From a checkpoint of a small transformer trained on Wikipedia: 285M tokens.
MLP neurons of a small language model. Each row is named by its layer, matrix (gate and up: input weights; down: output weights) and neuron, and shows model dimensions 32-95. Each number is 128 + 32 x the weight over its row's rms, rounded and kept within 0 to 255. A neuron's up and down rows have the sign that makes its largest values positive.
After each neuron's rows, "fires on" lists the tokens most often at its 100 highest values on Wikipedia text that the model never trained on.

L4.gate305 [136 153 150 116 117 122 111 151 112 136 122 124 121 172 163  88 140 125 141  61 124 135  98 128 124 151 162  96 117 173 151 153 182 142 131 211 144 109  67 107 119 168 185 120 109 134 171 113 107 103 173 155 137 130 164  99 172 176 108 108 119 140  72 127]
L4.up305 [146 130 118 156 126 132 106 129 173 165  47 109 108 118 137 129 182 173 197 138 110 147 119 128 145 167 117 150 116  92 140 218  81 118  98 145 152 138 184 176 119  59 141 109 160 191 122  58 160 139 177 138  85 123 135  89 123 145 134 133 100  98 170 166]
L4.down305 [130 197  98 133 145 138 108 144 147 173  46  78 124  84  66 166  85 105 111 128 121 125  79 160  61  89  96 127 141 158 177 148 166 119 156  51 190  69 184 162 178 139 109 105 131  62 115 122  79 148 137 126 134 126 121 179 106  96 142  98 128 125  67 117]
fires on: ".", "n", " and", ";", "en", "Cl"

L4.gate325 [187 125 145 115 115 115 161 167 133 111 103 133 154 127 123 184 165 164 187 151 133 103 153 108 119  93  92 132 132 116 124 150 128 123 196 118  48 108 115 119 105  83 138 183 176 158 133 146 152 153  86 132 129 133  83 120  94 111 147 132 118 136 158 144]
L4.up325 [104 128 146 112  97  68 127 108 121 167 110 156 129  80 113 150  85 114 131 103  88 174 121 188 103 107 137  94  85 130 137 159 175 130 105 127  57 120 101 121 149 111 115 184 142  72 105 121  89 125 104 104 166 102 142 123  68 113 151  77 168 152 133 173]
L4.down325 [150 185 175  97 141 115 142 115 121  72 155 175 149 112 144 127 193 126 106 109 128 120 148 230 135 127  80  90  64  62 107 136 122  67 126  88 174 135 116 118 152  92 126 162 188 138 108 150 141 102 141 126 149 202 118 136 104 166  83 144 139 136 105 108]
fires on: "in", " not", "us", "or", "as", "and"

L4.gate314 [126 133 141 195 147 141 148 163 169 118  66 102 118 124  97 124 148 155 165  95 195 113 123 147  99  25 163 172 158 191 138 104 100 141 158 144  99 132 139 180 144 147 167  98 153 153  83 118  92 193 121  92 171 140 138 156 103  55 108 119 159 131 146 109]
L4.up314 [111  69 165  65 133 140  99 138  75 112 116 171 105 149 154 120 108 119 134 105 138 111 130 146  84 127 113 115  60 126 122 169 106  79 125 178 133 198 129 113 127  98 131  95 174 143 112 114 120 173 199 155 160  91  78 109 139 150 194 107  95 165 101  99]
L4.down314 [109  77 140 111 161 119 169  95 143 140 100 117 151 164 137  59 119  83 178 138 124 131  86 102 146 206  92 140 109 125 147 103 123 139 148 115 141 200 129 143 111  97 163 101 124 118 147 137 143 103 134  45 165 140 177 142 101 144  95 112 137 165 140 131]
fires on: " and", "ly", " well", "ater", ",", ")"

L4.gate251 [157 117  28 156 149 131 145 101 121 139 146  91  99  53 146 125 145 162 109 103 130 107  72 125 166 109 172 169 106 136 121 109  98 159 125 101 105  84  77 192 116  68  89 113 105 158  79 172 125 172 125 101 138 100  97 130  93 117 165 144 122 131 127  50]
L4.up251 [130 101  86 126 148  81 148 168 122 139 125 147  68 114 163 176 107 127 176 135 104 151 141 102 143 139 103 136 148 130 116 102 118  88 153 133 119 138 121 186 105  88 161 143  91 200 110 157 218 100 168 127 143 108 101  72 142 139 151  70 151 122 198  99]
L4.down251 [ 92  94 147 131  87 128  96  93 169 147 122  97 198  42 152 112 146  97 107 205  98 107 112 130 109 127 151  92  77 154  65 132 187 148  97 153 114 175 119 130 127 148 179 186 178 127 130 134  88 114 127 123 181 113  75 196  95 115 155 142 104 139 145 142]
fires on: " Ch", "is", "ch", "p", "ish", "ct"

L4.gate352 [144 107 135 114  80 142 108 147  74 107 152 104 166 111 151 111 157 161 119 102 122 154 163 150  80 132 134 159 129 152 110 104  97 145 202  99 113 157 127 124 164  70  83 111 201 101 140 139 158 129  85 126 130  99 113 151 133 117 127 160 157 102 108 100]
L4.up352 [ 98  92 197  75 151 150 115 143 151 139  94 147 119 162 208 115 134 112  91 108 129 137 123 113  43 153 164 149 215 139 166  79  55  60 132 165 101 133  92  91  61 120 100 136  91 113 174 127 123 140 106 132 189 140  96 118 176 131 139 118  92 156 165 129]
L4.down352 [150  72  96 114  89  81 106  78  68  84  82 154 134  93 133 121 165 100 126 115 153 141  92  89 118 160 141  96 115 115 140  91 135 125 121 142 103 131 138 155 101 121 152 133 101 172 128 128 140 162 199 115 174  79  94  85  92 151 116 178 108 131 157  93]
fires on: ",", " (", "al", "or", "u", "r"

L4.gate137 [ 82 148 138  58  51 151 135  82 125 143 178 130 118 102 116 145 163  53 108  61  60 105 104 155 173 119 127 138 141 111 125 196 107  97 155 137 155 114 151 116 123 112 156  81 136 158 171 117 130 114 179 195 152 150 138 156 102 158  60  58 113 144 105 122]
L4.up137 [102 179 115  65 179 135 155 132 114 160 115 109  78 119 117  72 147  75 144 130 103 158 162 149 115 104  80  72 128 137 103 144  76 145 156 125 119 132 102  81 123  94 121 153  88 135 152 163 131 120 114 129  55 145 193  88 101 196 111  90 107 127  95 189]
L4.down137 [170 107 106  91 151 136 103 120 115 111 135 109  89 112  90 148 153 140  78 155 136 111 145 143 102 112 130 120  82 149 134  99 117  69  48 121 105  82 103 144 103 108 102  48 141 115  49 137  68  99  99  69 155 141 176 174 152 107 127 138 142 105 146 165]
fires on: " to", " as", " from", " of"

L4.gate497 [104 154 132 177 112 139 105 128 163 126 165 165 100 116  99 110 125 104 162 130 107 147  78 187 109 146 132 117 120 203 138 141  96 134 244 151 151 111 111  63 151 105 174 176 142  65 159 120 138 123 107 114 150 173 171 106 122 138 145 166 171 125 169 153]
L4.up497 [108 130 127 150 131 149 154 112  58 110 179  91 126 103  94  81 119 108 120  89  99 205 104 144 179 142 160  84 137 154  70 179 203 131 133 137  72 160 114  89 136 110 146 133 154 165 159 178 111 152  99 140 107 136  98 145 167 140 126 149  75 131 162 126]
L4.down497 [109 103  99 200  90 191 136 155 143 102 137 130 129 155 163 170 180 124 117 154 100 132 143  91 130 115  96 183 142 111 106  99 143 148  99  83 122 123 104 147 119 107 102  90 117 145  94 102 117 142  59  97 107 111 159 107 214 121  98 134 110 131 165  71]
fires on: " the", " in", " a"

L4.gate151 [170 142 123 144 119 174 135 145 106 140 182 112 182  84 152 100 124 154  93 150  94  93  93 173 198  96 142  38 211 104 137 129  14  98 145 137 165 159 134 129 109 133  78 109  86 126 159  96 178 190 144 133  94 103 154 146  83 135 145 126 147 142 172 119]
L4.up151 [108  84 110 101 128 154 113 133 152  90 133 103 122 118  77 117 120 113 177 139 107 127 102 113 173  99  66  85 114 114 100 100 121 138 106 138 158 144  98 135 136 210 129 166 141 162 122  81 221 114 140 140  89 136 158 131 137 130  98  99 102 119  52 106]
L4.down151 [178 112  90 159 158  98  78 120  69 162 157 154 130 120 105  56 140 137  85 104 141 140  98 139  85 105 126 110 160  46 148  98 139 133 132 181 168 128 126 131 144  97 107 119 139 153 170 206 134 108 159  94 139 109 143  90 164 117 101 170 186 144  82 161]
fires on: ",", " to", "'"

L4.gate306 [144 112 110 214 154 143  78 105  86 166 155 177 125 102  68 111 123 150 161  71 126 127 102 175 158 112 132  59 153  76 120 163 153 135 158 144 116 173 112 188 115 130 122  70 121 137 125 141 114 153 114 138 153 104 140 115 174 113 113 122 133 176 154  75]
L4.up306 [119 140 125  78  88 158 118 137  87 136  64 123 178 116  70 111 118 125 177 111 187 100 126  95 172  65 141  74 133 131 166 155 120  38 161 123 171 141 137 124  89  68 104 165 115 115 103 119 162 119 190  60 152 150 186 108 137 116 186 196 181 160 129 114]
L4.down306 [179 132 141 136 159 143 117 167 181 149 123 106 117 128 136 107 109 129 109 140 146 117  84 201 176  62  94 108 105 119 163 164  85 100 112 156 119 174 121 217 165 115 142 137 144 169 161 145 112 158 129  95 153  93 143 109 122 178 132 153 118 110 131  94]
fires on: ",", "\n", ")", "==", " |"

L4.gate236 [ 95 158 165 121 135 156 162 120 102 122 138 132 128 187 131  94  87 116 175  77 156  90 122 106  90 150 173 150 141 139 101 153 143 153 131 150 165 152 146 118  76 146 165 103 163 142 132  73 141 141  99  86  82  73 147 200 147 185 123 121 154 170 157 104]
L4.up236 [141 154  84 121 113 137 106 128 148 102 100 137 127 145 107 123 127 106  75 188 131 122 123 131 118 100 115  55 159 123 191 145 126 112 109 128 144  89 137 112 117 141 166  97 173 162 162  83 128 128 180  79 146 148 146 122 113 138 128 113 142 161 118 128]
L4.down236 [125 124 112 118 106 176 133  65 169 187  50  97 144  92 121  97 115 121 149 107 136 182 133 124 151 119 165 128 176 127 143 152 157 124 132 128 104 100  94 113 132 141 124 165 159 156  47 124 173 107  74 157 104 140 113 111 157 153 162 192 144 116 160  78]
fires on: " and", "n", " −", " +", " of"

L4.gate11 [120  95 164 125  95 152 113 166 116 139 135 141 158 112 126 128  90  80 128  68 120 162 103  92 107 119 114 152 118 127  74 123 122 108 180 144 131  82  61 123 171 111  89 108 140 174 100 104 133 157 170 162 145 154 143 132  75  39 114 182 176 190  60 176]
L4.up11 [169 150 115 140 119 165 134 148 101 135 107 173 175 102 202 159 158 159  75 101 134 133 129 183  25  53 109  77 124 119 105 153 155  97 108 131 154 149 134 101 142 153 104 138 140 102 176 129 147 133 138 101 152  71 180 144 195 137  77 184 150 126 135 113]
L4.down11 [142  91 114 154  81 167  95 143 117 179 130 113 170 151 131  91 131 109  99 147 120  94 149  60 153 144  92 101 147 124 116 117 149  55 153 163 145 103 125 145 166 115 107  72 136 106 103 152 202 160 134  80 134 182 122 148 189 118 103 168 139 151 120  68]
fires on: ",", " was", "),", " (", " is", ")"

L4.gate427 [ 93 188 179 110 137 160  82 153 173 123 153 147 147  98 148 181 185  85 119 137 162 139 160 145 167 130 105 146 159 118 161  90 141 173 134 109  94 117 112 120 114 102 120 117 113 101 145 188 129 110  97 175 101 117 112 159 187 125 109  73  48 134  65 163]
L4.up427 [105 128 130 171 222 140 135 144 179 188 199 138 129  94 141 105 168  75  85 155 136 118 161 168 158 165 120 146 121 147 104 126 106 166 117 149 170 114 102  96  70 107 191 104 109 116 174 216 170 124  89 123 118  99 148  91 135 163  82 114 113 119 119 115]
L4.down427 [117  99 162  82 107 142 163 118 105 117  74 168 161 170 164 156 127 118 133 142  93 124  65 136 163 135 138 127 105 165 171 142  88 165 133 138  93  90 175 185 158 125  78 138 113 127 118 153 132  93 131  44 133 176 128  96 126 134 132  91 108  83  85  76]
fires on: "al", "ra", "-", " ac", "rac", "ro"

L4.gate330 [108 137  97 102 162 144 117 130 146 106 112 117  71 118  81  86 142 163 183  88 156 147 158 143  79 137 122 116 139 119 154  96 142 118  99 153 106 170 148 152 131  74 150 111 125  32 138 175 148 128 134 144 161 115  62  96 139 169 158 134 149  96  96 172]
L4.up330 [ 89 116 109 132 231 120 128 154 115 124  86 194 128  89  58 105 207  99  98 138 106 186 125 108 206 150 135 138 143 111 147 147 113 146 135 109  97 141 124 102 139  91 157  94 140  50 181 122 133 171  86 105 140 113 125  81 118 188 131 143 136 162 121 110]
L4.down330 [ 85  99  95 135 144 102 148 143  78 155 122 175 106 184 201 180 143 154  83 151 141 173  84 147 151  83 101 112 114 122 156 145  82 184  95 152 116 112 118 155 114 138 135 163  96 147 142 129 136 111  89 138 132 101 166 178 153 177 127 127 127 122 120 116]
fires on: " in", "umb", "app", " through", "ight", " of"

L4.gate450 [104 119 118 137  99  38 127 134  87 119 177 165 118 162 177 106 126 100  91 142  90 163 109  86 105 102 117 164 140  62 118  99 106 142 187 101 160  74 132 190 148 104  60 167 166 143 104 147 146 105 161  72 165 110 115 115  94 111 196 138 189 154  82  72]
L4.up450 [150  65 182 167 131 145  82 164 137 138  36 115 106 165 149 131  97 109 148 124 137  91  76 117 148 122 165 102 132  99 109 102 132 140 136  65 103 152 168 121  76 139 154  94 124 140  97 142  54 141 119 149 113 127  83  93 135 121  53 134 156 125  90 136]
L4.down450 [109  92 158 167  89 147  72 140 155 178 129 165 116  85 132 136 124 143  90 175 121  90 164  94 130 122  80 160 155  89  73  54 149 161 157 123 100 120 149 131 146 143 167  95 150 118 128 112  86  71 183  99 117  86 114 221 130 121 105 140 135  92 198 128]
fires on: " Ch", " and", "ch", " ch"

L4.gate264 [121 135 123 135 146 119 122 135 108 150 141 124 136  81 165 128 112 105 130 123 119 168 166  64 145 111  61 108 169  95 155 138 133 112 136 183 161 142 141 153 116 112  78 159 106  80 101 184 174 178  83 153 121  87 147 128 100  98 154 164 131 167  91 101]
L4.up264 [128 169 109 162 168 148 119 123 112 181 153  93 132 154 175 146  98 142 152 180  92 103 141 137 152 131 105 135 181 144 125 170 108 155 101 122 118 193 104  88 137 112 127 109 144 130 145 125 159 177 160 127 154 103 108 161 132  86 147 118 118 137 133  79]
L4.down264 [198 158 126 179 147 159  82 124 113 117 162  93 113 146 103  92 144 139  76  96 116 113  74 182 116  92 129 102 150 133 171 207  94 184  97 122 187 144 127 131 122  82 124 200 109 118 141 125 120 130 144  97  71  82 143 117 149 174 146 134 146 132  91 147]
fires on: " in", ",", " of", " to"